Weights of a small GPT-style language model, trained from scratch on English Wikipedia: vocabulary 5198, RMSNorm before each block.
MLP neurons of a small language model. Each row is named by its layer, matrix (gate and up: input weights) and neuron, and shows model dimensions 80-143. Each number is 200 + 40 x the weight over its row's rms, rounded and kept within 0 to 999. A neuron's up and down rows have the sign that makes its largest values positive.
After each neuron's rows, "fires on" lists the tokens most often at its 100 highest values on Wikipedia text that the model never trained on. A number after a token or word is its count.

L2.gate63,281,199,223,177,101,196,174,131,121,227,178,183,229,176,96,155,157,188,191,176,141,221,209,241,232,124,208,220,227,212,295,204,259,117,188,203,202,200,176,113,207,205,198,165,211,192,187,238,258,210,233,97,271,220,176,262,210,168,214,229,236,195,102,205
L2.up63,206,135,240,202,213,207,176,143,169,176,176,203,235,198,133,191,183,184,249,182,181,198,226,181,260,185,254,231,256,154,142,151,243,147,197,124,214,205,172,184,167,179,139,288,204,250,240,221,256,222,147,193,158,172,265,175,209,176,217,165,216,130,178,163
fires on: "er" 30, "r" 8, "al" 7, "ise" 5

L3.gate540,177,256,216,147,160,189,187,197,172,172,225,166,273,239,114,235,212,268,220,186,236,200,208,187,168,219,220,137,158,208,166,285,179,214,203,257,153,221,149,185,145,219,243,266,214,225,218,155,188,236,227,212,157,237,148,198,196,101,229,211,208,200,186,269
L3.up540,254,198,208,152,144,117,179,235,207,184,213,159,220,161,265,230,230,246,207,226,253,243,103,226,207,240,169,228,199,242,249,175,178,171,175,151,213,197,161,127,187,185,167,200,178,255,271,195,196,263,186,257,114,202,281,225,149,173,198,223,199,277,194,211
fires on: " States" 43, ".S" 13, "C" 7, " which" 6, " District" 4, "es" 4

L2.gate954,201,237,219,212,183,219,161,126,200,237,255,192,201,188,143,234,260,178,217,147,153,180,160,209,234,196,306,149,194,240,196,208,159,169,273,200,170,181,163,200,350,172,174,230,166,170,170,159,221,185,202,278,246,155,137,184,246,224,180,170,266,231,168,177
L2.up954,198,224,203,202,262,220,194,165,127,195,177,232,196,156,190,224,239,153,114,189,182,187,150,127,193,191,228,111,182,255,225,211,187,170,254,267,219,203,151,138,227,214,234,174,159,207,211,158,118,179,134,237,234,150,176,185,262,230,212,126,247,207,206,174
fires on: "\n\n" 88, ")\n\n" 12

L4.gate383,206,231,286,179,165,212,202,175,141,234,256,210,240,191,147,159,141,190,167,227,178,213,258,194,171,280,144,230,220,221,178,242,190,148,209,228,101,184,186,193,181,259,172,215,214,217,251,331,181,189,196,189,205,244,118,169,206,151,164,252,117,167,213,161
L4.up383,139,184,242,154,174,257,243,198,232,179,183,278,212,204,119,196,184,174,139,239,182,201,175,242,196,235,258,194,161,143,256,194,233,229,267,204,182,179,182,208,165,174,196,160,231,317,155,139,225,180,161,138,135,303,186,190,190,190,244,204,266,163,201,283
fires on: " +" 22, "qu" 12, "el" 12, "ly" 7, " Qu" 7, "," 6

L8.gate1132,217,213,120,157,170,256,182,196,215,204,236,192,228,274,217,204,235,268,171,203,259,302,135,208,242,249,219,199,161,162,187,220,213,250,241,199,165,160,213,227,206,181,216,199,258,293,226,200,172,228,196,173,175,216,208,155,176,290,176,168,135,224,219,210
L8.up1132,237,155,183,202,175,195,190,172,177,236,245,166,204,215,256,140,207,204,182,203,236,201,171,250,195,232,188,187,207,210,175,216,231,239,218,171,182,153,217,240,225,224,150,185,288,195,252,222,198,216,273,142,253,199,207,245,210,163,184,215,201,218,235,202
fires on: "." 23, "S" 13, "N" 7, "E" 7, "P" 6, "R" 6

L9.gate1163,192,219,231,231,151,174,230,241,271,219,253,176,206,185,158,185,301,202,177,193,255,273,213,212,235,224,205,201,251,228,190,185,205,173,201,272,175,121,197,195,133,214,220,227,157,200,184,174,181,185,209,226,109,186,165,225,226,212,159,235,167,229,168,189
L9.up1163,174,200,244,191,189,160,209,242,327,146,222,215,271,287,173,210,270,246,195,189,212,238,187,189,198,247,144,209,141,211,135,254,205,282,217,194,185,232,257,139,126,177,192,204,205,251,272,160,193,182,221,249,181,241,224,204,251,194,167,238,251,272,142,176
fires on: ")" 26, "." 16, " |\n" 11, " |" 8, "," 6, "G" 6

L9.gate815,270,214,207,276,296,233,244,152,224,250,246,153,337,192,161,234,183,199,172,295,193,225,234,180,142,180,214,246,215,119,130,229,145,247,218,138,111,153,251,231,196,211,226,219,220,171,141,215,186,213,238,245,152,257,214,215,212,234,165,191,182,249,224,178
L9.up815,246,202,195,240,257,177,191,104,246,136,212,243,252,216,216,220,227,184,162,266,190,202,143,236,221,141,210,235,212,235,176,178,180,183,160,179,249,207,217,240,129,203,236,192,245,237,179,152,170,229,171,270,244,189,198,160,246,207,186,202,176,206,204,175
fires on: " to" 30, " and" 22, " not" 14, "," 5

L9.gate376,213,209,235,179,194,232,195,210,232,191,232,182,163,152,256,169,157,186,185,157,200,130,240,211,222,133,233,184,199,183,232,150,210,162,180,204,219,130,152,177,155,178,169,197,190,167,255,158,175,186,299,254,156,154,168,181,289,238,213,167,221,206,259,214
L9.up376,143,243,239,203,219,145,216,200,239,246,221,140,175,169,154,170,155,144,224,264,218,195,262,232,203,251,200,140,255,214,207,218,206,168,163,217,178,218,232,197,240,215,221,222,209,237,250,254,189,226,269,198,174,191,197,217,246,264,212,162,195,143,269,206
fires on: ";" 33, ":" 6, "19" 4, " Home" 4, "an" 4

L9.gate58,120,199,136,189,153,197,231,302,174,165,246,188,190,230,186,177,196,223,204,239,276,221,151,245,187,170,169,233,149,266,282,226,197,207,247,198,175,127,123,190,151,215,253,125,194,195,208,183,173,161,206,112,210,180,246,154,203,218,180,219,137,258,160,202
L9.up58,207,242,176,152,202,233,189,180,179,292,168,217,197,145,242,258,221,180,248,227,112,261,218,245,219,206,205,174,167,197,244,143,195,162,104,198,166,193,248,301,176,216,205,179,255,212,197,237,235,192,171,226,227,162,266,200,287,149,119,233,189,144,181,213
fires on: "20" 30, " " 23, "–" 15, "19" 11, "." 4, " j" 4

L8.gate790,248,250,206,277,207,124,233,171,196,153,228,190,199,176,179,207,224,187,217,174,217,208,156,251,197,213,233,222,256,170,214,259,206,249,217,214,210,171,238,162,95,290,134,178,201,242,206,225,205,228,211,199,215,239,174,224,161,140,225,238,188,191,214,198
L8.up790,153,145,232,177,177,185,146,160,166,233,232,148,214,123,230,191,181,289,150,186,155,192,249,206,234,167,217,145,228,140,197,204,194,149,186,195,197,174,262,251,229,189,253,181,221,189,193,232,187,237,147,229,284,174,158,223,199,197,187,182,173,169,190,245
fires on: "," 91, "." 5

L3.gate435,227,206,147,230,212,125,192,245,184,232,173,149,210,188,210,312,185,154,251,190,227,233,121,228,196,214,252,172,172,245,153,183,202,138,150,232,260,225,186,238,221,210,206,215,176,211,259,171,213,162,262,93,176,165,169,160,137,163,209,241,195,227,241,163
L3.up435,242,242,208,254,222,183,229,149,150,216,262,242,252,166,174,256,219,116,183,157,154,230,163,270,189,156,224,165,202,205,225,124,183,233,210,209,108,220,178,148,297,168,246,238,215,157,154,218,182,233,197,194,208,221,168,184,236,182,199,193,159,219,151,147
fires on: " =\n\n" 31, " |\n\n" 27, ")\n\n" 21, "\n\n" 19

L3.gate568,174,200,201,259,152,223,203,166,255,190,217,153,267,174,137,215,229,174,221,165,195,168,303,251,197,229,216,195,269,205,188,249,259,203,264,191,241,236,159,176,186,199,184,199,167,118,249,170,169,263,193,159,205,237,169,219,240,148,232,224,200,218,117,179
L3.up568,130,215,195,153,208,220,177,179,229,164,197,219,211,201,168,171,111,221,191,157,247,225,216,136,222,151,152,142,138,83,222,181,226,240,193,234,174,206,285,269,206,216,216,207,175,171,162,152,190,246,196,258,216,205,199,165,204,216,193,204,159,226,167,214
fires on: "." 24, "ance" 15, "ence" 6, ":" 6, "ipp" 6, "ate" 5

L2.gate735,246,198,162,201,185,143,291,209,153,216,133,174,169,240,240,287,203,157,300,156,197,256,203,254,212,124,160,233,208,185,217,216,290,189,212,220,274,261,186,267,189,201,154,238,180,264,197,277,215,153,202,189,183,233,235,256,172,238,195,165,189,175,262,126
L2.up735,149,237,186,250,159,202,184,193,214,174,216,251,149,241,149,235,202,210,228,286,170,216,212,263,247,151,200,208,202,195,203,189,234,179,232,282,242,242,202,194,138,195,289,210,172,159,192,251,202,222,233,216,176,304,217,231,241,171,188,233,286,165,227,136
fires on: "ic" 66, " &" 11, "ico" 4

L9.gate1057,204,213,208,162,129,178,180,198,217,231,149,180,266,244,214,188,236,187,145,186,209,222,200,170,144,189,208,228,178,194,192,249,214,249,166,266,152,208,246,238,172,295,261,191,229,152,294,172,179,188,223,197,238,217,181,240,186,179,226,194,192,239,176,163
L9.up1057,243,237,146,199,229,233,250,233,217,240,247,185,171,175,224,229,212,186,166,200,216,210,158,165,230,187,180,213,119,198,218,144,221,187,238,167,151,111,207,237,175,93,233,191,205,253,225,134,174,174,223,187,216,222,225,282,164,226,216,141,191,222,130,242
fires on: "-" 27, "–" 13, "b" 9, " " 7, "19" 7

L8.gate312,234,263,130,209,254,223,260,132,198,224,213,210,267,220,258,131,228,185,172,235,241,223,217,261,230,253,139,246,208,149,234,204,190,245,171,153,148,178,183,177,228,161,241,234,203,235,248,202,189,177,150,212,188,162,243,169,177,204,278,198,182,253,224,197
L8.up312,235,265,197,137,195,250,192,167,270,255,182,112,192,311,270,234,271,247,236,289,319,204,168,153,213,273,251,189,159,201,176,212,150,151,221,212,209,125,253,215,233,184,127,231,270,155,296,185,183,264,212,171,188,158,110,155,242,189,236,219,260,203,112,222
fires on: "." 98

L2.gate785,261,189,228,206,108,135,121,143,223,196,220,188,158,133,179,270,165,160,175,228,195,160,249,187,248,159,140,210,172,290,248,221,240,189,161,195,257,195,198,237,216,220,192,180,246,279,244,244,152,162,253,165,223,206,206,201,214,184,201,190,268,209,157,132
L2.up785,257,250,101,206,159,246,146,216,200,198,217,175,243,168,221,229,244,201,282,190,139,190,172,239,274,210,207,209,199,252,219,199,215,164,156,191,217,165,153,189,207,130,206,294,193,242,233,248,200,128,223,287,182,232,226,200,177,139,164,197,219,214,192,192
fires on: " " 26, "a" 9, "al" 9, "er" 6, " in" 5

L9.gate85,195,253,263,154,199,201,189,163,138,180,149,271,192,195,184,160,172,265,179,205,179,223,238,209,262,184,244,196,241,205,200,176,130,198,158,145,191,237,217,208,134,197,136,224,220,185,218,262,207,183,178,211,182,228,247,190,135,157,236,228,221,198,238,185
L9.up85,136,262,245,206,231,210,262,166,178,178,146,199,188,220,108,167,187,227,185,244,210,239,144,213,154,254,219,126,288,255,216,216,207,246,223,216,163,226,210,193,200,168,171,212,149,187,195,178,199,167,156,172,235,231,240,154,235,251,181,197,158,221,187,215
fires on: "-" 32, "," 10, " Y" 9, " K" 8, " fl" 5, " Z" 5

L4.gate912,237,168,248,234,163,201,252,215,168,255,291,183,224,211,175,219,221,161,251,204,223,146,251,186,253,186,116,223,189,195,151,150,250,134,235,232,185,209,171,214,236,167,270,207,135,260,113,225,231,184,220,176,161,194,306,227,181,179,210,159,145,230,224,189
L4.up912,221,191,110,193,173,229,303,222,216,203,222,234,233,212,208,229,163,146,212,143,135,284,263,128,191,220,203,183,179,242,157,158,232,146,176,190,203,178,184,186,250,191,198,194,161,163,210,251,230,292,198,185,156,128,192,180,276,175,188,198,227,154,230,166
fires on: " No" 33, " no" 9, " Sp" 9, "o" 5, " sp" 5, "e" 4

L4.gate354,205,262,209,212,201,154,185,218,245,188,216,199,245,122,158,175,251,206,118,219,194,181,216,196,160,236,166,240,199,186,131,158,254,236,247,212,165,179,232,242,206,194,198,211,176,219,134,196,198,229,201,188,208,214,187,143,222,148,190,149,260,144,189,166
L4.up354,182,141,211,187,144,184,112,211,199,253,210,203,164,136,153,177,226,205,205,227,109,183,142,203,153,150,128,221,142,182,204,217,217,251,218,250,209,267,215,248,144,186,230,250,201,257,189,283,178,214,207,245,218,181,156,226,261,157,149,210,144,193,248,215
fires on: "ly" 27, "." 11, "ure" 6, "i" 4, "ides" 4

L4.gate635,157,252,209,257,123,198,231,233,228,268,195,152,178,171,204,147,125,184,216,230,159,236,228,160,175,214,166,215,189,184,254,185,165,174,147,139,228,220,151,226,241,199,306,211,211,252,212,262,189,153,211,192,244,195,170,268,176,228,170,202,214,232,215,201
L4.up635,245,221,275,133,166,224,162,200,174,209,216,225,207,273,190,145,201,178,195,165,203,145,194,245,175,219,219,197,169,181,135,250,162,147,181,188,236,196,144,193,191,221,221,249,241,94,213,164,250,198,196,213,173,138,220,223,266,210,210,224,246,205,236,91
fires on: " its" 19, " He" 16, " single" 15, " it" 15, " he" 11

L2.gate883,158,172,207,189,183,137,229,186,160,121,224,138,232,242,153,272,184,149,297,206,186,177,151,272,159,232,228,168,192,291,227,143,189,117,210,176,160,149,151,253,212,305,172,221,249,197,236,207,218,165,214,199,184,247,176,268,218,162,279,225,161,157,133,99
L2.up883,203,243,229,122,185,154,170,232,190,255,156,146,198,184,163,162,187,228,151,161,218,161,206,214,216,241,186,171,163,250,260,230,160,137,248,98,185,121,113,215,258,208,241,226,221,181,134,239,224,218,194,188,135,207,134,274,140,211,179,165,197,178,253,253
fires on: "\n" 54, "\n\n" 31, ")\n" 5, ")\n\n" 4, ".\n" 4

L3.gate209,168,147,301,130,239,226,231,157,206,106,253,190,211,228,206,226,232,186,145,165,205,168,168,216,256,243,190,199,152,228,222,143,162,175,274,150,221,151,165,218,266,210,182,175,173,175,217,159,220,151,188,229,238,231,191,214,205,114,296,249,126,164,286,182
L3.up209,219,212,147,194,216,160,179,193,195,201,206,198,117,171,237,278,235,299,193,193,156,146,238,154,158,308,142,173,163,140,189,159,241,227,272,243,173,218,202,190,154,125,154,196,228,148,181,147,179,165,198,226,214,259,239,173,228,252,244,260,232,151,189,184
fires on: "ac" 15, "al" 13, "or" 11, "iss" 9, "is" 7, "a" 6

L8.gate1050,228,198,157,236,167,246,236,155,138,136,161,150,249,218,210,207,222,219,220,175,230,237,131,117,199,175,218,169,126,218,156,197,230,168,222,215,183,184,140,217,236,154,238,179,178,249,206,186,175,167,162,204,290,266,190,208,125,226,221,109,183,158,135,176
L8.up1050,231,230,135,181,171,258,224,213,224,209,124,184,231,124,291,161,263,236,217,171,263,171,202,208,125,150,216,208,241,204,169,171,201,155,225,202,236,145,194,147,158,224,269,240,251,121,163,197,197,202,266,235,198,194,191,182,197,231,217,154,253,221,259,168
fires on: " g" 22, " in" 16, "ic" 5, " around" 5, "ment" 4, " oper" 4

L3.gate968,229,171,187,200,113,244,207,199,182,198,103,105,193,254,295,213,266,169,202,164,208,226,237,193,200,228,264,181,153,235,195,268,245,205,213,135,190,143,256,229,126,209,146,213,161,186,209,121,151,201,168,188,189,189,194,267,187,178,273,173,222,171,238,194
L3.up968,288,166,178,237,212,221,184,133,163,206,252,151,204,175,164,238,306,300,232,217,214,201,233,232,228,257,189,167,172,233,246,264,259,217,212,162,182,186,178,205,171,129,221,189,269,178,221,220,202,200,262,187,185,200,127,143,209,213,194,174,209,273,123,254
fires on: "b" 16, "-l" 15, "g" 11, "-" 9, "G" 5

L3.gate893,189,253,257,182,269,166,253,170,189,306,200,148,179,129,148,173,157,194,185,182,201,209,258,216,189,182,198,216,239,256,224,127,277,197,211,177,239,155,185,161,119,189,179,206,231,166,149,224,196,127,252,214,181,213,247,184,254,257,239,206,165,204,161,225
L3.up893,248,190,162,256,168,158,266,244,130,219,246,210,142,249,218,175,175,197,212,200,173,192,151,161,250,235,290,239,198,170,187,226,211,137,213,216,208,109,101,216,224,204,207,193,213,133,176,146,204,166,247,155,151,238,243,255,226,184,179,197,181,203,139,286
fires on: "o" 15, "al" 14, "p" 7, "ar" 6, "y" 5, "or" 4

L3.gate416,231,204,213,243,189,233,178,255,258,183,222,238,201,269,194,283,170,255,191,273,169,137,185,271,252,183,272,240,195,150,248,221,199,248,223,246,189,185,235,232,263,180,160,228,210,143,148,193,216,156,141,210,232,182,148,170,199,220,231,176,301,232,101,158
L3.up416,167,187,253,249,170,204,216,197,194,170,236,223,184,178,189,165,154,201,171,170,167,212,150,174,217,163,174,209,174,221,222,186,273,225,211,200,171,277,135,243,179,205,215,266,229,205,148,207,221,242,199,212,265,163,212,232,157,141,178,208,141,87,165,258
fires on: "al" 41, " near" 11, "ib" 8, "ing" 8, "ied" 5

L3.gate221,256,263,273,200,229,172,144,225,138,183,184,230,289,164,192,181,165,93,232,203,214,166,221,193,202,185,261,170,279,170,174,208,172,213,228,195,139,222,208,218,115,231,172,190,254,227,201,226,207,242,203,251,152,194,133,184,227,206,196,189,240,180,230,190
L3.up221,278,225,197,140,180,220,230,171,189,224,176,245,256,137,232,224,201,229,131,138,162,136,192,231,221,178,159,158,156,175,232,211,208,231,226,249,153,212,279,207,235,183,195,175,188,173,173,219,148,215,189,167,208,250,207,190,204,184,242,227,186,144,264,239
fires on: "," 70, ".," 19, " ," 9

L4.gate1096,246,227,308,243,258,167,197,197,209,154,171,177,225,161,227,160,209,234,200,226,225,180,210,176,221,205,148,245,196,180,191,198,220,203,215,172,241,118,159,146,209,158,250,130,138,228,177,192,182,265,202,238,225,242,176,174,215,204,206,156,189,189,261,146
L4.up1096,214,214,200,272,192,166,254,164,236,223,171,147,189,172,234,177,239,218,165,194,158,187,284,150,160,229,159,193,141,177,151,180,198,254,286,191,199,268,236,223,212,193,196,151,224,258,143,216,212,196,210,304,166,212,172,220,203,237,218,140,260,135,258,182
fires on: "t" 16, "is" 13, "al" 12, "l" 9, "s" 6, "as" 5

L2.gate1010,279,169,177,206,160,137,232,279,177,275,144,138,224,172,203,202,219,143,169,184,236,172,230,198,213,165,200,167,213,228,260,237,206,187,212,224,214,168,139,144,189,226,159,126,175,178,143,223,176,143,183,222,188,173,220,260,176,176,246,274,212,258,147,199
L2.up1010,273,166,215,250,151,260,261,205,171,180,244,183,253,177,191,199,274,202,246,176,122,180,230,141,298,237,188,264,155,210,204,222,153,208,169,207,232,162,182,173,229,237,200,118,155,230,183,242,217,188,231,191,127,201,227,174,178,197,130,267,156,194,159,240
fires on: " of" 18, "an" 9, "or" 8, "al" 8, "ans" 7

L2.gate103,186,203,233,197,152,179,180,197,201,175,188,178,261,125,198,186,186,211,253,244,268,222,250,205,215,265,211,229,193,240,173,210,125,156,218,159,170,138,163,235,193,235,176,196,194,229,200,181,148,248,194,219,139,193,191,217,165,146,238,293,197,203,222,181
L2.up103,208,195,150,246,136,227,176,147,197,209,231,210,217,169,175,169,222,253,202,189,229,298,273,182,200,221,279,164,281,185,204,196,199,168,198,208,201,210,279,218,210,263,231,223,231,225,227,258,144,203,157,233,203,284,261,187,235,189,222,221,167,178,189,276
fires on: "," 85, " that" 15

L8.gate206,210,201,206,143,223,210,242,152,207,133,147,244,256,170,223,208,207,154,246,171,187,187,220,222,185,122,274,208,167,168,247,112,253,156,240,259,229,177,146,265,280,154,230,201,164,179,225,175,282,205,159,201,175,199,184,212,119,169,192,181,161,200,205,135
L8.up206,232,238,226,212,257,150,185,215,217,241,216,298,233,200,245,187,119,144,196,250,201,259,169,190,185,221,213,170,86,275,185,206,244,115,233,234,193,214,164,202,226,226,176,192,235,155,184,240,177,296,174,296,148,188,193,150,205,197,176,213,220,162,225,203
fires on: " sp" 50, "ol" 5, "oss" 4

L9.gate682,257,237,144,339,231,235,173,225,252,208,215,192,254,208,140,276,204,150,178,193,224,285,121,192,207,250,216,207,232,272,243,173,158,241,186,207,152,194,267,144,245,204,211,151,125,190,182,276,227,196,171,99,124,199,225,202,224,277,177,213,103,198,237,167
L9.up682,295,190,205,231,238,252,115,170,190,169,267,155,203,209,161,205,225,239,222,177,166,242,115,223,185,242,197,241,213,208,185,187,197,219,206,291,229,210,250,144,220,224,224,141,177,219,182,239,167,142,165,223,228,153,96,166,270,203,169,212,193,234,278,218
fires on: "us" 17, "a" 16, "ides" 10, "is" 9, "ia" 9, "." 8

L2.gate952,238,132,195,196,203,172,233,195,267,309,228,173,162,167,261,209,212,182,229,250,254,233,234,186,113,171,235,200,217,208,106,163,167,140,272,190,165,236,184,170,205,193,173,180,202,262,277,186,261,138,205,109,178,213,156,213,178,247,258,199,182,156,168,133
L2.up952,202,163,272,216,215,260,202,153,216,186,212,183,148,197,190,201,194,215,266,181,273,250,165,208,184,228,196,241,246,267,191,181,202,225,260,176,131,183,187,198,204,157,196,204,157,188,239,203,153,220,202,135,233,231,221,279,174,208,184,290,113,171,256,212
fires on: "16" 23, "18" 11, "11" 8, "15" 8, "12" 6, " −" 4

L2.gate3,189,214,181,185,224,178,137,175,203,204,257,226,165,162,132,190,209,168,283,215,237,257,242,204,192,227,214,244,216,180,219,186,280,135,174,156,212,175,294,215,185,191,221,206,154,175,264,188,197,223,256,236,161,248,185,147,234,232,214,131,147,179,216,202
L2.up3,197,225,146,242,154,228,178,198,131,207,221,220,231,155,162,184,182,169,262,148,189,259,196,178,171,275,163,200,274,238,209,209,215,167,230,171,183,161,211,133,134,269,237,169,168,235,195,188,176,220,203,258,223,223,142,149,158,180,190,229,194,231,149,153
fires on: " el" 13, "el" 13, " El" 9, "ols" 8, " or" 6, " Rel" 6

L2.gate161,153,215,235,225,167,179,188,230,203,114,143,154,243,187,152,296,220,192,199,213,197,271,196,239,228,176,166,252,231,139,249,178,230,141,202,214,150,277,195,206,184,211,163,75,206,167,295,102,192,120,247,181,211,238,196,203,137,194,198,207,183,186,163,206
L2.up161,141,189,234,177,223,236,155,228,209,180,205,216,211,167,163,194,146,224,188,175,220,190,230,147,234,163,206,253,178,215,298,175,154,179,171,166,142,219,189,201,224,236,201,211,161,248,185,260,143,238,165,274,181,205,226,244,145,189,151,176,92,223,115,149
fires on: ":" 13, " to" 10, "ary" 10, "ate" 8, "ology" 6, "ar" 5

L4.gate679,180,176,243,169,273,165,191,121,202,184,203,135,191,227,177,183,112,191,252,206,223,152,203,212,205,190,235,252,236,145,220,200,229,155,117,185,185,216,215,189,171,267,151,267,131,206,242,217,162,173,197,189,193,139,188,210,222,279,239,210,157,178,242,237
L4.up679,228,234,172,220,171,272,200,205,240,185,247,131,216,279,214,173,158,202,111,166,203,240,239,175,232,178,196,244,178,158,217,110,270,257,147,185,206,164,221,162,219,150,269,178,303,235,210,197,168,176,259,264,270,165,134,242,170,206,258,242,161,219,109,186
fires on: " October" 18, " January" 16, " July" 13, " May" 11, " December" 8, " November" 8

L8.gate262,211,209,221,259,296,166,207,250,227,247,223,195,200,189,168,237,217,244,202,216,204,269,178,297,265,219,208,215,205,181,234,175,246,171,207,191,208,170,204,253,226,157,214,178,160,214,192,183,192,198,173,119,234,216,195,239,158,206,200,152,169,191,187,179
L8.up262,203,144,169,229,203,221,249,304,299,167,273,166,168,241,194,205,222,189,188,221,190,258,182,243,219,189,181,274,173,213,153,245,193,98,178,242,169,213,201,246,188,234,199,220,247,313,184,229,125,210,193,142,163,194,203,207,241,184,181,205,256,232,235,233
fires on: "." 17, "a" 14, " f" 11, " &" 8, "," 8, "f" 6

L2.gate775,214,206,209,220,177,191,163,144,249,185,148,176,249,167,147,268,291,123,191,167,179,228,231,225,204,186,211,134,153,258,203,216,180,135,221,224,262,170,156,270,244,211,200,178,157,197,214,230,278,247,207,205,149,250,196,159,271,203,196,148,182,246,181,196
L2.up775,204,203,238,152,238,152,118,165,219,140,164,161,238,172,141,228,253,152,169,212,153,210,243,202,210,201,237,118,130,245,188,232,149,164,219,228,253,158,134,264,248,229,239,195,175,201,179,280,277,235,201,174,232,257,166,122,257,134,192,156,219,243,197,219
fires on: " " 56, ".\n\n" 22, " |" 13, " the" 4

L3.gate52,182,185,238,271,198,183,202,194,191,184,209,184,198,191,240,181,171,246,218,253,213,168,245,311,250,173,155,186,243,216,201,186,212,162,161,133,147,224,171,221,257,258,194,215,226,216,167,186,179,152,177,241,218,165,207,276,205,126,227,220,201,245,133,223
L3.up52,120,228,231,220,69,148,202,167,169,197,200,319,196,190,150,202,232,210,177,214,146,150,162,200,226,205,146,185,196,205,201,158,235,228,194,195,255,275,100,223,210,183,201,120,286,210,219,311,253,192,193,231,247,247,216,198,120,203,191,202,219,185,218,195
fires on: "al" 13, "ing" 13, "23" 8, "ary" 8, "11" 5, " time" 5

L3.gate609,229,238,154,210,97,210,189,184,185,227,148,160,181,187,193,211,135,145,209,213,212,227,184,181,143,224,193,199,206,217,236,270,179,222,193,180,109,225,208,177,129,174,253,117,137,182,308,201,199,145,233,207,274,208,178,250,275,233,269,131,285,135,190,177
L3.up609,136,203,231,152,201,168,146,251,174,219,250,199,251,225,262,205,206,152,215,280,165,296,185,267,296,173,180,191,135,187,173,263,202,168,175,186,197,154,133,125,130,171,169,250,170,199,281,244,193,213,218,195,140,207,203,183,229,224,220,209,208,120,241,178
fires on: "ic" 38, "the" 18, "an" 10, "ous" 5, "way" 4

L2.gate580,276,172,217,208,148,141,192,175,135,175,243,220,286,131,152,203,231,179,188,215,132,141,161,215,273,214,137,181,196,230,245,282,246,191,263,245,195,216,188,204,228,250,121,200,236,221,171,200,282,220,314,235,165,248,210,238,256,276,192,226,173,204,165,183
L2.up580,165,187,244,198,226,213,181,249,156,196,188,158,205,149,269,205,262,288,192,176,229,173,210,229,175,331,180,173,234,214,260,258,230,183,277,232,253,137,221,208,215,164,249,218,202,156,188,239,224,204,209,265,216,132,149,190,187,167,166,220,141,145,185,115
fires on: "." 15, "a" 11, "ive" 10, "'s" 10, "el" 9, "all" 6

L8.gate572,203,179,152,234,164,129,176,131,186,201,218,145,251,230,169,227,177,155,250,221,217,219,165,187,213,158,268,148,269,221,211,233,183,301,266,162,148,156,188,160,185,178,207,154,266,202,154,191,182,212,182,201,227,179,216,163,210,252,155,161,175,259,149,175
L8.up572,188,209,212,269,253,162,159,195,154,179,123,140,123,228,165,192,215,262,213,181,214,209,171,249,206,215,234,216,258,208,184,200,220,190,129,231,191,224,198,272,168,258,185,141,195,231,151,277,278,223,155,278,222,142,259,187,185,214,155,260,201,133,248,181
fires on: " work" 23, "19" 17, "20" 12, "-" 8, "am" 7, "al" 6

L3.gate815,156,197,187,245,208,122,297,222,217,252,253,181,190,205,207,171,190,257,190,165,177,133,171,192,208,251,260,199,230,175,186,186,240,160,182,177,247,200,186,167,192,247,139,202,166,231,260,263,215,165,244,231,215,187,268,162,222,209,209,212,275,237,232,178
L3.up815,222,179,231,173,140,230,222,191,208,189,213,164,286,340,188,196,202,220,252,213,164,166,236,185,176,171,273,189,270,202,184,166,208,265,247,195,227,224,189,256,185,185,186,255,255,169,230,204,190,145,194,207,216,204,152,298,115,212,223,226,259,228,186,234
fires on: " August" 17, " January" 10, " December" 10, " September" 8, " July" 7, " May" 7

L3.gate378,218,234,235,225,253,198,200,174,178,207,209,170,207,237,170,270,227,154,207,166,201,252,213,239,197,163,216,161,299,266,182,237,213,188,191,203,212,241,208,206,221,199,195,304,245,200,130,257,180,142,235,262,189,150,134,133,183,245,229,170,158,131,185,99
L3.up378,177,174,188,234,213,249,128,262,174,207,197,216,184,214,180,239,185,256,190,207,154,177,175,213,173,195,208,135,158,128,134,169,272,256,254,227,240,207,258,270,168,176,249,182,199,194,247,215,187,89,217,175,227,206,125,204,267,174,193,242,238,280,170,177
fires on: " /" 49, "yn" 6, " &" 6, "°N" 6, " van" 4, " Van" 4

L2.gate946,189,235,174,182,183,175,217,160,220,266,194,192,182,234,156,290,223,167,124,192,126,176,181,242,180,205,224,186,160,160,228,170,251,124,203,228,238,185,159,232,233,181,177,193,213,237,295,220,173,170,250,180,159,168,208,166,210,191,252,232,246,227,143,197
L2.up946,224,257,262,202,203,111,221,235,227,169,137,197,193,224,150,234,281,209,185,172,190,233,152,146,175,176,239,182,178,206,280,249,174,203,166,241,209,173,110,210,290,210,225,200,174,169,163,227,203,254,203,185,162,215,162,123,254,158,233,104,181,249,231,211
fires on: "=" 37, "\n\n" 33, "==\n" 9, ")\n\n" 7, ".\n\n" 5, " " 5